config.yaml
n_layer: 11
d_model: 896
n_head: 14
n_kv_head: 14
head_dim: 64
d_mlp: 2368
vocab_size: 8186
activation: "geglu"
norm: "rmsnorm"
norm_place: "pre"
norm_eps: 1e-06
positions: "rope"
rope_base: 10000.0
rope_fraction: 1.0
qk_norm: false
attn_scale: 0.125
bias: "none"
tie_embeddings: true
parallel_block: false
init: "uniform"
init_std_qkv: 0.0127
init_std_o: 0.0
init_std_up: 0.0127
init_std_down: 0.0
optimizer: "muon"
lr: 0.00971
lr_mult_down: 2.0
beta1: 0.93
lr_head: 0.00466
grad_clip: 1.0
warmup_steps: 200
schedule: "wsd"
decay_fraction: 0.831
decay_shape: "pow"
final_lr_fraction: 0.05
batch_tokens: 131072
seq_len: 2048
doc_mask: true
train_tokens: 1278000000
steps: 9751
dataset: "wikipedia_en"
MLP neurons of a small language model. Each row is named by its layer, matrix (gate and up: input weights) and neuron, and shows model dimensions 0-63. Each number is 50 + 10 x the weight over its row's rms, rounded and kept within 0 to 99. A neuron's up and down rows have the sign that makes its largest values positive.
After each neuron's rows, "fires in" lists the words (lower case) most often at its 100 highest values on Wikipedia text that the model never trained on.

L7.gate522:47 52 47 48 35 44 59 50 50 61 35 51 40 72 45 62 50 58 50 43 48 35 54 46 55 48 39 45 36 60 61 42 50 29 54 49 35 67 76 47 65 65 46 46 51 58 43 55 32 41 46 63 60 42 43 56 41 37 59 66 49 64 47 55
L7.up522:45 66 70 58 46 46 65 40 53 50 53 49 40 47 45 56 48 59 38 56 59 57 60 38 47 45 67 58 42 45 64 60 46 54 47 50 45 50 45 40 47 64 51 60 62 23 56 59 56 56 44 57 49 32 21 41 64 47 33 47 55 53 56 52
fires in: "his", "a", "was", "he"

L7.gate1389:64 47 63 28 50 48 65 48 48 61 50 43 51 55 57 60 57 43 69 49 22 47 43 69 43 61 50 46 55 57 47 70 58 55 44 62 27 57 43 55 34 60 38 44 60 38 40 63 44 60 35 45 55 63 43 54 54 53 55 55 50 47 48 64
L7.up1389:51 37 67 59 46 33 52 46 45 59 40 47 52 47 53 65 53 62 53 50 41 38 68 49 52 49 62 25 52 47 42 47 43 51 52 53 53 59 61 69 61 49 69 46 52 36 61 32 51 43 40 42 52 66 51 52 45 46 55 64 40 62 41 55
fires in: "its", "her", "their", "still", "his"

L7.gate2351:64 60 48 47 56 64 43 34 55 64 59 44 34 43 36 47 45 47 57 53 62 68 46 53 60 57 54 42 54 39 53 43 35 58 71 54 64 45 52 56 43 39 52 39 57 61 48 51 44 56 41 40 44 29 28 56 59 66 70 67 38 32 61 59
L7.up2351:56 32 40 52 45 49 45 64 39 51 51 41 57 41 40 39 64 60 49 65 44 69 44 47 43 50 37 39 79 38 42 45 71 37 30 44 75 34 38 48 43 60 44 45 58 51 47 49 49 49 50 61 42 52 52 42 46 53 60 60 57 40 56 60
fires in: "as"

L7.gate1670:24 54 54 59 47 58 58 37 64 68 58 65 55 40 50 48 35 49 65 36 53 40 62 45 56 54 70 38 57 60 49 54 56 60 48 60 63 61 43 49 54 74 47 57 35 51 47 40 46 48 61 58 36 36 64 63 56 44 45 55 40 63 55 30
L7.up1670:34 60 52 48 50 36 59 51 65 61 69 40 59 71 40 47 59 56 54 48 40 51 46 63 40 69 72 42 63 45 41 58 37 56 38 51 42 52 53 38 51 57 39 55 41 52 46 55 63 47 56 45 47 60 45 62 66 36 37 52 56 75 60 50
fires in: "in", "to", "of", "from", "central"

L5.gate2004:52 44 63 60 59 31 55 50 56 54 38 42 52 42 44 43 39 45 34 60 52 36 56 45 58 49 54 56 46 51 39 39 58 70 53 77 64 41 41 45 43 53 40 47 51 62 50 46 44 46 64 35 51 35 45 48 54 56 42 44 44 41 60 50
L5.up2004:46 58 61 71 52 43 29 45 56 40 50 54 40 49 60 70 32 49 50 58 63 42 50 52 50 46 56 50 52 47 55 45 45 54 44 65 47 50 56 58 40 57 40 43 45 42 31 48 45 52 38 50 61 38 53 60 47 48 56 49 40 43 49 50
fires in: "for", "spent", "the", "a"

L7.gate48:31 57 41 51 52 56 43 61 33 53 28 56 66 45 41 58 53 43 55 49 52 55 38 53 56 45 61 37 43 53 59 60 45 61 67 36 55 52 57 39 64 35 66 47 44 43 52 51 55 38 52 53 57 43 43 61 63 35 40 46 50 60 26 62
L7.up48:45 44 47 43 44 39 46 59 50 43 48 55 64 20 44 49 61 59 37 45 53 64 49 41 43 66 51 47 50 61 40 61 34 64 41 52 59 62 63 37 56 38 61 56 54 33 49 45 50 50 43 34 68 47 45 57 47 59 45 34 48 49 35 46
fires in: "the", "a", "three"

L7.gate1021:42 51 40 30 51 45 45 58 44 55 47 56 58 35 47 68 61 47 49 52 52 38 61 62 55 58 42 47 37 46 42 33 41 51 38 50 47 70 53 44 51 22 43 49 57 51 29 46 60 61 48 48 52 42 51 53 77 35 61 48 55 44 49 48
L7.up1021:46 55 55 50 59 53 63 40 64 64 38 55 60 56 47 41 44 57 65 39 52 53 36 46 23 54 42 41 55 43 58 58 57 60 47 44 56 54 38 50 56 48 45 38 56 34 50 61 73 31 72 51 49 73 66 40 33 43 34 69 49 47 58 47
fires in: "the", "his", "all"

L7.gate2292:68 48 55 63 61 46 34 45 60 54 45 34 34 66 39 54 49 48 57 49 62 31 46 70 36 53 60 49 46 67 50 56 44 52 35 56 46 53 54 38 53 44 57 51 47 59 69 60 67 49 43 50 49 59 50 52 65 57 63 64 36 58 52 68
L7.up2292:70 73 60 44 46 60 38 55 60 50 38 43 60 36 66 27 54 57 45 60 46 39 41 57 38 35 59 31 49 46 46 49 55 53 54 52 45 42 39 56 61 40 36 46 52 50 69 42 39 60 52 59 32 50 48 43 50 45 58 58 33 43 48 53
fires in: "the", "to", "in", "about", "for", "on"

L5.gate2087:49 36 35 49 39 77 48 53 73 58 45 57 63 64 45 51 36 47 40 40 51 52 58 37 48 71 65 63 65 49 31 30 42 42 50 47 49 62 35 59 71 57 57 53 48 55 38 49 26 34 46 57 49 49 44 57 43 64 40 43 47 55 55 62
L5.up2087:45 56 56 51 52 34 55 53 54 63 51 46 54 54 43 45 45 58 69 40 50 38 49 52 56 57 58 45 54 49 30 52 55 49 45 52 47 61 36 54 74 53 43 51 50 53 53 39 51 46 46 36 46 58 46 48 67 52 41 43 73 31 50 37
fires in: "a", "an", "to", "of", "the", "as"

L5.gate254:58 55 47 49 39 63 44 55 64 41 48 48 37 48 31 59 52 52 51 44 66 58 56 48 48 47 79 47 49 48 46 42 42 51 59 39 56 52 46 36 62 46 37 45 55 52 39 59 54 47 39 48 49 38 61 43 56 53 47 61 51 42 51 53
L5.up254:28 64 57 43 59 45 47 45 33 55 34 41 51 56 77 62 64 61 62 47 76 35 47 32 51 61 41 70 63 57 55 56 53 59 46 51 55 60 50 51 49 45 48 63 43 33 50 55 53 62 41 61 61 52 45 52 46 55 66 48 49 33 38 48
fires in: "that", "they"

L5.gate614:45 43 46 52 34 44 40 51 50 67 35 51 53 49 51 53 41 46 59 27 65 46 61 45 45 60 41 46 45 49 39 52 53 45 44 36 62 45 52 71 60 48 61 63 77 51 61 37 32 33 52 48 39 47 51 57 66 52 43 58 47 59 41 43
L5.up614:69 55 58 47 62 67 49 51 33 43 68 49 52 62 59 37 52 37 40 66 42 51 56 47 54 58 60 62 60 43 52 53 44 38 41 57 84 46 28 44 57 50 47 35 44 53 36 54 40 60 57 76 42 47 46 52 42 41 48 56 49 51 57 58
fires in: "and", "the", "so", "as"

L7.gate267:62 46 52 63 58 40 64 43 48 55 42 38 62 49 41 65 56 61 50 43 55 47 61 59 66 56 62 42 44 63 58 39 47 55 36 70 38 57 37 52 60 51 32 46 39 49 56 47 44 35 38 47 51 52 29 52 60 53 54 55 45 73 47 52
L7.up267:60 46 48 49 57 51 41 39 42 47 43 23 55 60 43 48 42 46 35 49 54 37 75 44 37 42 55 59 62 42 46 53 30 43 39 39 54 42 50 40 56 48 35 51 50 66 45 47 27 58 30 35 45 48 54 50 39 55 54 64 48 79 59 47
fires in: "and", "the"

L7.gate1929:48 27 51 62 34 48 47 43 48 31 56 52 62 50 43 41 48 51 47 48 60 46 50 31 51 54 77 32 50 47 58 48 70 39 69 32 59 46 45 54 42 60 18 54 50 33 58 73 55 50 65 67 42 55 73 38 33 34 55 46 47 64 51 45
L7.up1929:38 39 63 33 30 68 42 43 62 45 51 60 51 56 61 51 61 43 45 57 77 68 56 37 53 57 61 45 59 39 54 45 42 52 48 52 62 53 37 47 53 66 40 54 37 35 50 56 40 48 43 50 60 56 56 57 35 52 54 54 54 61 49 53
fires in: "the", "its", "in", "s", "his"

L5.gate1590:36 44 56 46 52 52 44 35 61 42 57 56 37 58 33 49 55 53 44 45 50 26 38 43 54 55 43 44 38 47 59 49 54 38 68 57 46 54 61 63 60 46 42 55 48 52 57 33 42 51 41 39 50 56 45 40 42 43 54 48 33 53 31 60
L5.up1590:47 45 51 50 58 33 60 49 45 62 65 44 36 62 46 61 39 38 53 53 42 33 34 46 64 53 55 53 64 48 54 55 48 53 50 47 64 44 57 58 58 43 56 55 54 56 55 59 59 50 50 43 49 56 48 34 58 54 60 50 47 49 39 51
fires in: "by", "the", "archibald", "allwinner", "a"

L7.gate404:54 57 37 46 46 59 33 47 78 45 47 41 50 69 52 62 48 58 32 42 38 54 52 26 54 39 64 48 63 56 57 48 27 57 44 44 54 49 60 55 59 42 59 60 52 57 60 44 40 58 38 55 54 32 63 46 74 38 56 63 53 70 53 61
L7.up404:44 55 42 27 26 43 58 32 42 55 46 61 44 50 46 45 54 47 37 46 44 56 32 51 37 54 57 44 66 58 62 64 44 34 42 53 51 67 49 49 41 63 68 49 29 66 54 42 37 72 38 60 51 40 43 62 39 74 50 63 55 61 47 43
fires in: "of", "in"

L7.gate1777:53 47 55 44 41 58 46 53 62 50 42 60 51 56 42 54 58 54 35 60 55 53 50 40 61 42 58 69 73 54 55 44 46 62 41 17 50 40 58 58 55 36 44 46 35 67 49 48 49 47 28 67 48 34 57 51 62 49 37 54 64 52 47 82
L7.up1777:50 49 42 52 56 51 46 45 36 65 49 64 63 51 54 37 43 58 48 50 34 56 54 31 57 52 55 58 72 60 63 47 62 38 43 52 45 55 56 61 64 41 38 44 38 41 55 54 50 48 56 37 43 45 38 39 39 62 55 55 45 72 56 44
fires in: "for", "of", "to", "with", "giving"

L5.gate1091:49 44 57 58 55 45 61 46 66 47 65 59 52 55 51 85 47 56 52 40 52 47 53 62 61 52 58 51 58 37 65 58 51 56 59 67 51 44 28 52 66 54 42 39 40 42 52 53 61 52 53 30 41 43 60 50 41 57 68 50 37 40 29 56
L5.up1091:32 41 34 48 66 54 55 36 55 57 46 41 52 70 49 39 43 46 50 42 57 53 67 57 55 49 32 69 25 43 80 54 34 40 56 63 53 34 52 53 56 46 37 42 68 57 59 50 48 52 34 49 37 34 61 57 59 62 56 63 44 51 30 46
fires in: "the", "to", "for"

L7.gate1893:37 61 57 53 45 48 33 63 34 62 56 46 57 53 54 53 40 66 60 41 49 59 55 61 55 44 48 56 49 50 62 50 37 44 56 52 39 62 59 60 54 45 42 48 62 46 65 45 42 61 61 56 43 43 76 36 44 38 46 45 72 38 57 49
L7.up1893:47 61 30 56 50 42 46 46 47 50 60 44 51 46 63 48 36 43 60 60 58 41 69 65 27 42 57 51 55 66 56 48 47 41 51 50 30 54 64 57 61 31 54 48 59 75 51 28 53 58 47 46 63 46 44 41 30 56 53 45 59 36 47 50
fires in: "the", "with", "to", "joined", "at"

L7.gate99:39 52 56 49 46 52 45 49 71 53 31 28 63 58 66 34 40 51 35 52 58 64 56 57 41 64 37 23 51 52 55 41 32 60 65 46 64 56 49 46 58 42 51 39 52 45 65 45 54 50 49 57 38 64 40 52 46 61 60 59 39 51 49 49
L7.up99:54 46 66 53 40 63 44 51 55 29 52 44 40 55 47 33 40 58 53 40 51 39 43 59 41 41 58 65 70 43 48 40 53 57 48 44 52 69 62 43 34 56 48 77 56 46 46 47 74 59 84 40 47 39 52 56 45 58 38 52 54 43 64 53
fires in: "of", "for", "in", "to", "the"

L7.gate1268:41 61 59 59 44 51 61 47 41 49 61 62 27 34 49 51 39 55 68 58 33 51 35 38 49 57 59 35 46 50 39 42 58 58 51 69 65 66 59 60 50 50 41 44 46 48 47 28 43 56 59 34 60 59 64 42 62 49 44 67 33 57 45 67
L7.up1268:29 54 54 27 64 51 59 56 46 55 47 59 42 57 62 54 47 56 52 43 42 42 30 40 41 49 59 51 65 46 51 53 29 48 49 53 44 74 41 49 63 50 44 41 56 51 49 38 42 47 42 42 56 67 43 53 62 45 41 67 28 50 46 61
fires in: "to", "a", "the", "by", "s"

L7.gate835:59 45 39 34 49 49 40 56 46 54 67 39 44 39 56 38 42 54 36 54 50 48 43 55 42 42 48 40 41 59 55 57 27 48 34 58 40 38 54 68 65 46 61 44 59 61 44 58 55 57 45 42 44 49 54 32 63 52 38 56 41 54 47 51
L7.up835:51 51 53 48 48 50 61 58 27 40 50 45 48 34 51 43 37 43 52 53 62 58 57 49 54 41 38 30 31 49 44 49 39 40 55 54 43 32 49 53 50 66 62 57 63 50 51 55 55 52 61 69 74 50 51 55 45 49 41 37 27 66 49 38
fires in: "the", "a", "great", "its"

L5.gate516:68 39 39 45 46 39 46 50 40 35 47 37 42 50 54 43 68 34 53 38 49 66 48 49 42 47 50 63 37 53 52 47 44 39 57 54 60 52 66 44 57 63 52 44 49 41 45 61 41 52 44 60 57 57 56 56 56 56 69 51 39 51 70 46
L5.up516:47 49 33 43 67 44 40 49 39 40 31 48 44 37 51 44 77 44 77 40 58 54 42 44 57 54 52 58 38 27 46 52 37 50 39 37 75 47 48 54 43 46 51 49 38 62 53 54 38 54 72 57 30 55 46 45 42 52 57 57 51 51 55 40
fires in: "and", "but"

L7.gate200:60 50 65 56 54 48 63 53 45 40 49 63 47 55 25 73 47 55 51 51 52 55 61 40 59 61 66 48 47 51 74 58 44 43 56 55 42 63 55 37 45 44 49 67 42 45 65 40 48 45 49 50 48 53 48 31 43 52 33 32 42 46 29 54
L7.up200:53 44 55 56 57 53 49 63 77 59 52 48 49 63 67 55 34 47 72 56 43 63 43 46 47 61 40 68 45 39 53 49 44 51 58 65 37 43 54 58 65 48 56 61 46 36 49 34 59 46 66 43 40 60 56 47 53 44 68 40 58 39 52 46
fires in: "to", "would", "will", "ll", "t"

L5.gate919:47 58 48 61 39 58 44 49 60 60 39 36 51 70 40 50 48 51 44 36 49 51 50 59 50 53 50 44 63 63 42 26 51 31 32 44 55 48 50 52 53 51 43 51 56 39 62 57 42 49 41 51 32 40 48 44 47 51 41 55 49 64 43 45
L5.up919:41 50 40 43 46 43 49 45 53 58 37 32 45 49 48 51 51 60 41 39 59 46 42 44 57 39 70 52 62 40 45 32 55 66 58 24 70 33 33 46 50 41 43 48 60 64 42 43 44 54 64 56 44 62 46 45 58 58 65 51 56 70 61 43
fires in: "the", "first", "a", "of"

L7.gate452:44 68 52 59 36 37 38 49 50 58 42 52 55 51 49 57 48 70 50 46 54 42 54 41 42 28 54 37 58 45 47 45 52 39 55 63 56 47 53 47 69 44 30 61 56 45 43 47 52 58 56 49 56 45 37 45 52 53 43 51 50 52 45 55
L7.up452:54 41 43 55 44 52 52 47 54 55 52 32 75 46 63 67 41 73 49 46 62 45 69 48 59 51 54 44 51 69 61 52 59 44 56 53 38 49 53 59 55 33 30 38 41 53 58 44 64 41 44 39 58 62 48 49 59 52 46 42 49 40 43 64
fires in: "the", "of", "and", "s"

L7.gate1679:75 52 39 59 56 45 52 68 56 60 40 19 41 46 61 73 47 59 67 51 53 56 61 59 67 59 52 56 43 56 58 52 53 68 45 49 66 39 49 60 55 49 46 36 61 44 56 47 54 33 64 28 40 33 42 54 39 62 42 48 48 61 60 37
L7.up1679:58 37 31 30 58 53 39 53 35 55 34 35 56 57 57 44 27 55 52 60 51 40 50 58 59 47 39 55 54 56 51 29 63 52 65 46 43 57 48 40 61 47 54 55 46 50 40 50 43 44 37 32 52 37 49 47 37 53 45 44 57 39 56 55
fires in: "and", "the", "a"

L7.gate341:49 58 61 45 47 47 46 57 42 48 55 48 48 51 57 47 61 67 48 44 33 54 48 52 53 45 62 49 59 58 53 72 50 47 43 59 43 35 41 68 62 59 29 54 47 56 42 51 52 72 31 35 59 55 47 58 39 58 56 47 57 40 56 60
L7.up341:54 60 54 32 44 54 56 57 40 43 51 62 48 42 60 55 50 62 41 42 31 51 34 46 74 45 73 50 38 49 54 50 45 45 52 51 45 47 29 43 49 50 78 68 56 46 62 54 60 60 52 36 38 42 50 44 65 52 44 59 52 43 64 54
fires in: "s", "his", "their", "its", "a"

L7.gate1703:45 31 54 32 54 55 51 51 51 67 54 55 54 50 69 47 51 49 46 52 50 49 55 57 52 38 52 36 40 52 51 55 37 56 59 64 64 67 54 62 64 53 37 35 54 55 45 43 60 34 68 54 53 48 43 37 42 44 58 42 59 58 36 39
L7.up1703:53 48 52 51 59 62 63 53 24 66 39 49 78 43 65 58 48 66 50 47 57 68 55 39 40 47 47 57 52 38 38 58 45 52 34 74 39 51 47 50 51 39 55 49 58 31 45 55 46 39 41 41 59 55 60 43 41 50 43 42 38 42 51 43
fires in: "the", "by", "from"

L5.gate2348:59 60 69 38 40 30 51 46 35 49 39 56 71 28 38 60 31 42 43 52 62 47 50 62 48 55 55 42 47 51 47 57 61 46 25 48 58 55 54 50 55 52 54 55 44 47 63 62 35 51 67 44 70 50 45 43 46 53 49 51 67 33 60 37
L5.up2348:54 55 53 32 52 43 53 67 33 47 31 42 50 40 52 61 30 41 47 39 36 35 51 56 55 33 55 49 53 45 62 74 42 54 49 56 66 48 46 53 46 57 47 51 49 56 61 41 38 54 49 51 51 48 49 57 44 60 51 41 60 40 60 30
fires in: "the", "to", "with"

L7.gate726:54 62 54 66 55 49 68 67 53 48 56 52 45 50 67 64 48 49 61 62 42 61 47 47 39 47 50 51 38 64 43 44 49 59 50 51 53 45 42 49 61 37 32 69 39 50 51 49 56 62 55 57 54 75 49 45 32 46 42 50 52 44 50 49
L7.up726:24 59 51 24 44 42 54 56 50 41 67 55 58 51 47 58 56 41 46 60 66 51 35 43 37 57 63 40 48 50 41 60 45 33 63 52 47 47 55 63 52 61 48 61 51 31 48 54 59 35 54 60 54 52 51 35 38 30 31 35 49 47 47 44
fires in: "the", "a"

L5.gate1372:53 59 37 52 35 46 54 66 53 60 49 46 53 67 46 60 46 42 63 34 51 54 54 47 40 55 72 40 38 71 58 37 28 39 60 62 48 50 52 39 54 51 55 56 38 36 39 44 51 67 42 54 49 55 46 56 63 55 68 60 59 54 45 46
L5.up1372:36 45 33 64 43 55 50 58 63 51 53 41 57 60 49 47 50 48 39 57 65 43 47 29 71 36 41 45 59 57 34 32 52 45 60 61 45 45 37 39 49 51 47 71 27 61 46 27 47 49 47 65 47 31 38 34 35 36 47 48 61 26 31 89
fires in: "that", "the", "because", "to"

L7.gate2335:39 50 63 54 53 47 48 39 78 53 61 52 28 49 45 40 61 59 68 52 60 63 53 58 45 47 60 52 48 51 43 49 53 56 52 73 60 44 25 57 42 48 39 49 44 54 58 44 59 45 52 22 44 57 41 54 41 42 59 59 61 47 58 55
L7.up2335:48 58 45 35 54 63 53 41 57 52 40 58 52 60 67 49 38 59 59 57 60 49 50 47 42 64 51 46 39 50 64 55 53 57 48 43 50 62 53 67 50 44 48 36 57 59 61 56 53 31 51 70 63 51 51 45 60 39 62 37 43 37 47 52
fires in: "the", "a", "of", "an", "by"

L7.gate198:51 61 42 30 51 69 56 81 44 56 40 48 39 47 58 51 44 68 46 46 49 72 54 51 49 48 54 52 43 44 84 52 38 40 61 56 30 47 48 48 55 45 54 46 45 51 50 42 38 69 37 44 52 34 35 51 50 43 34 53 59 65 58 49
L7.up198:46 47 49 46 66 42 70 61 50 53 51 44 63 46 50 54 52 55 56 57 53 45 52 42 45 35 54 36 40 56 48 43 53 49 49 55 48 44 43 57 49 51 49 48 68 53 58 61 37 55 40 52 60 31 45 61 63 63 51 39 61 36 60 61
fires in: "their", "his", "s", "whose"

L7.gate287:48 50 54 39 44 61 60 49 50 69 48 56 60 43 55 54 75 43 55 51 37 68 41 57 58 54 44 53 50 43 49 46 51 60 60 45 55 52 69 59 39 38 42 44 49 51 44 62 69 41 61 62 50 73 43 46 35 52 55 59 52 44 70 63
L7.up287:63 50 59 41 67 53 70 41 48 60 56 54 58 29 60 67 50 65 45 41 43 51 55 54 60 59 46 38 55 40 52 46 40 40 43 63 56 61 47 52 30 37 42 59 20 67 60 58 70 50 60 47 33 58 45 48 54 37 60 58 67 42 54 42
fires in: "be", "very", "we", "how", "and", "is"

L7.gate1057:60 45 44 45 44 56 56 54 55 49 49 38 39 55 36 59 61 38 61 57 26 65 64 47 36 57 51 39 35 40 45 59 59 53 57 55 47 40 45 34 43 43 59 57 54 56 63 57 45 54 58 53 51 61 53 49 65 52 40 49 30 52 43 56
L7.up1057:43 49 49 26 45 60 67 62 58 48 45 26 59 66 56 43 51 40 65 62 43 50 61 54 46 44 50 49 42 37 60 43 39 55 47 55 45 41 60 64 35 45 53 54 61 30 51 36 58 48 55 50 53 58 38 61 53 63 54 51 44 61 39 49
fires in: "the", "s", "its", "their"

L7.gate1874:58 46 56 45 53 46 38 32 42 36 47 63 28 38 72 72 54 41 59 54 36 39 51 44 51 51 51 58 53 53 39 40 51 51 41 45 49 45 48 59 50 36 66 65 50 53 40 57 65 48 52 57 50 56 52 53 35 55 47 38 55 27 44 60
L7.up1874:58 39 57 37 57 46 50 51 46 48 43 34 60 39 46 50 49 51 69 38 45 48 51 36 60 34 49 42 51 43 64 38 34 39 55 46 70 38 40 48 60 41 51 40 52 59 46 44 64 34 55 47 41 33 43 50 42 57 38 63 43 60 49 36
fires in: "and", "the"

L5.gate1852:44 50 41 58 54 43 50 51 48 44 40 40 41 77 62 55 47 49 52 46 54 39 53 52 44 60 23 45 41 45 59 46 42 48 46 30 46 47 77 61 54 65 41 47 58 48 55 54 57 49 43 44 49 63 61 53 42 44 36 45 53 76 46 47
L5.up1852:60 56 41 54 41 46 31 57 66 45 56 33 40 51 40 47 48 37 45 64 42 54 61 46 54 55 45 50 41 32 32 38 46 46 53 24 44 45 55 65 50 43 41 47 67 56 53 55 43 46 65 67 50 50 38 37 52 33 49 40 51 61 48 54
fires in: "the", "their", "his", "a", "her"

L5.gate2246:33 44 47 46 50 40 54 49 48 57 58 53 60 44 42 53 27 49 49 71 39 62 41 59 42 38 54 50 39 39 74 53 52 49 52 59 58 59 53 40 68 45 33 33 60 57 45 59 55 57 43 55 42 50 61 46 41 51 59 42 49 51 40 57
L5.up2246:42 44 43 54 49 68 56 40 36 66 51 54 37 54 68 30 38 47 57 48 46 42 46 60 71 46 43 46 57 47 41 54 29 42 55 44 48 53 64 53 43 49 59 55 42 49 55 43 43 46 50 53 49 57 49 42 68 45 61 65 40 65 55 53
fires in: "of", "a", "the", "to"

L7.gate2304:62 44 67 41 65 59 62 37 60 49 50 48 48 62 52 39 28 49 47 38 47 34 59 62 44 47 51 49 68 51 48 36 59 53 46 29 33 40 52 66 53 48 45 56 53 65 44 43 56 57 41 57 41 50 54 60 43 58 64 41 56 78 51 64
L7.up2304:71 48 41 37 51 62 48 36 66 54 55 52 65 43 48 42 49 74 57 64 64 77 40 44 36 53 49 36 34 57 61 50 58 43 37 41 25 32 59 44 61 42 59 50 52 45 61 48 58 64 47 56 50 53 34 54 48 57 55 58 34 48 49 61
fires in: "for", "on", "to", "provided"

L7.gate127:65 68 33 28 64 49 46 37 43 47 47 48 45 53 43 53 47 51 48 41 33 61 63 40 58 46 41 50 41 51 66 57 48 53 48 33 33 44 36 46 56 39 40 41 42 65 66 57 43 59 50 41 33 60 47 50 51 70 65 48 49 53 51 32
L7.up127:63 58 40 43 55 43 61 62 37 40 49 64 42 55 42 45 44 61 50 48 51 63 57 29 57 45 59 43 38 67 46 57 35 51 64 61 52 35 50 58 44 42 63 41 36 50 49 66 51 66 56 53 49 35 64 51 50 46 36 32 74 49 43 43
fires in: "a", "with", "an", "its", "the", "where"

L7.gate2175:39 60 46 42 56 45 42 41 45 48 42 50 47 43 56 38 69 72 51 48 43 42 41 53 59 55 52 59 64 51 66 61 23 46 38 32 37 48 42 47 40 41 39 56 68 49 56 58 45 54 64 55 38 45 69 44 56 48 46 55 55 26 51 50
L7.up2175:54 64 47 59 70 45 49 52 39 40 58 36 44 50 57 42 60 54 61 48 41 42 77 50 45 59 59 52 62 58 56 42 47 54 43 39 56 50 37 51 44 38 62 60 39 57 44 58 38 57 56 60 43 36 50 40 44 53 49 57 43 50 36 47
fires in: "the", "this"

L5.gate1788:54 41 41 54 56 56 63 37 60 46 62 36 52 34 40 48 40 56 64 36 51 49 44 47 50 48 73 63 58 38 54 38 49 41 43 51 48 51 66 43 60 51 51 64 52 39 49 47 50 54 47 49 53 47 51 65 50 57 49 63 46 85 54 44
L5.up1788:35 51 66 42 68 44 52 56 53 57 39 47 43 53 41 52 33 64 59 52 66 57 49 42 55 45 45 44 62 71 42 36 52 50 50 56 61 58 47 64 47 54 37 33 59 46 37 56 39 55 49 37 33 44 57 59 47 52 49 53 54 70 62 43
fires in: "of"

L7.gate1257:49 45 57 40 44 54 63 46 48 51 53 50 51 35 44 37 45 61 67 49 49 46 41 49 56 56 35 51 59 50 45 46 46 39 49 66 55 61 43 54 62 48 31 52 49 44 42 61 53 50 50 46 36 45 44 57 64 56 44 38 48 64 56 66
L7.up1257:54 32 32 47 52 37 55 55 43 43 59 39 78 42 60 43 38 59 64 48 57 43 59 61 40 44 45 35 58 50 41 52 41 56 60 68 44 42 38 71 64 49 48 43 39 46 56 42 54 62 68 52 51 44 71 57 37 60 57 42 56 46 55 48
fires in: "the"

L7.gate1397:40 21 54 35 36 53 62 57 57 71 46 67 40 38 44 50 50 55 54 33 51 56 51 56 51 48 59 52 53 48 46 46 31 35 57 50 35 40 42 48 35 68 62 48 28 40 38 63 65 50 44 47 54 66 50 36 35 50 64 62 49 48 65 58
L7.up1397:31 31 72 47 42 58 58 65 56 58 58 47 41 33 51 43 31 56 76 41 65 50 51 39 39 55 41 50 61 38 63 70 48 55 48 46 62 45 39 55 43 69 55 41 36 35 60 65 67 56 39 55 46 47 53 50 42 55 39 53 36 37 54 49
fires in: "the", "year", "his", "2022"

L5.gate1153:64 54 52 39 52 34 50 57 51 47 56 46 57 63 57 62 38 63 44 52 55 36 53 48 25 41 41 39 40 48 66 57 51 50 42 54 65 80 51 48 61 63 56 46 48 80 55 40 50 43 63 36 47 61 64 57 64 47 41 53 55 63 38 50
L5.up1153:62 38 56 49 51 58 34 49 50 46 42 49 57 63 47 59 50 66 43 55 46 57 49 49 51 40 55 54 58 40 43 57 49 59 40 60 40 56 29 56 65 38 45 41 46 43 49 54 53 44 49 34 38 47 47 28 43 42 61 49 50 38 51 45
fires in: "to"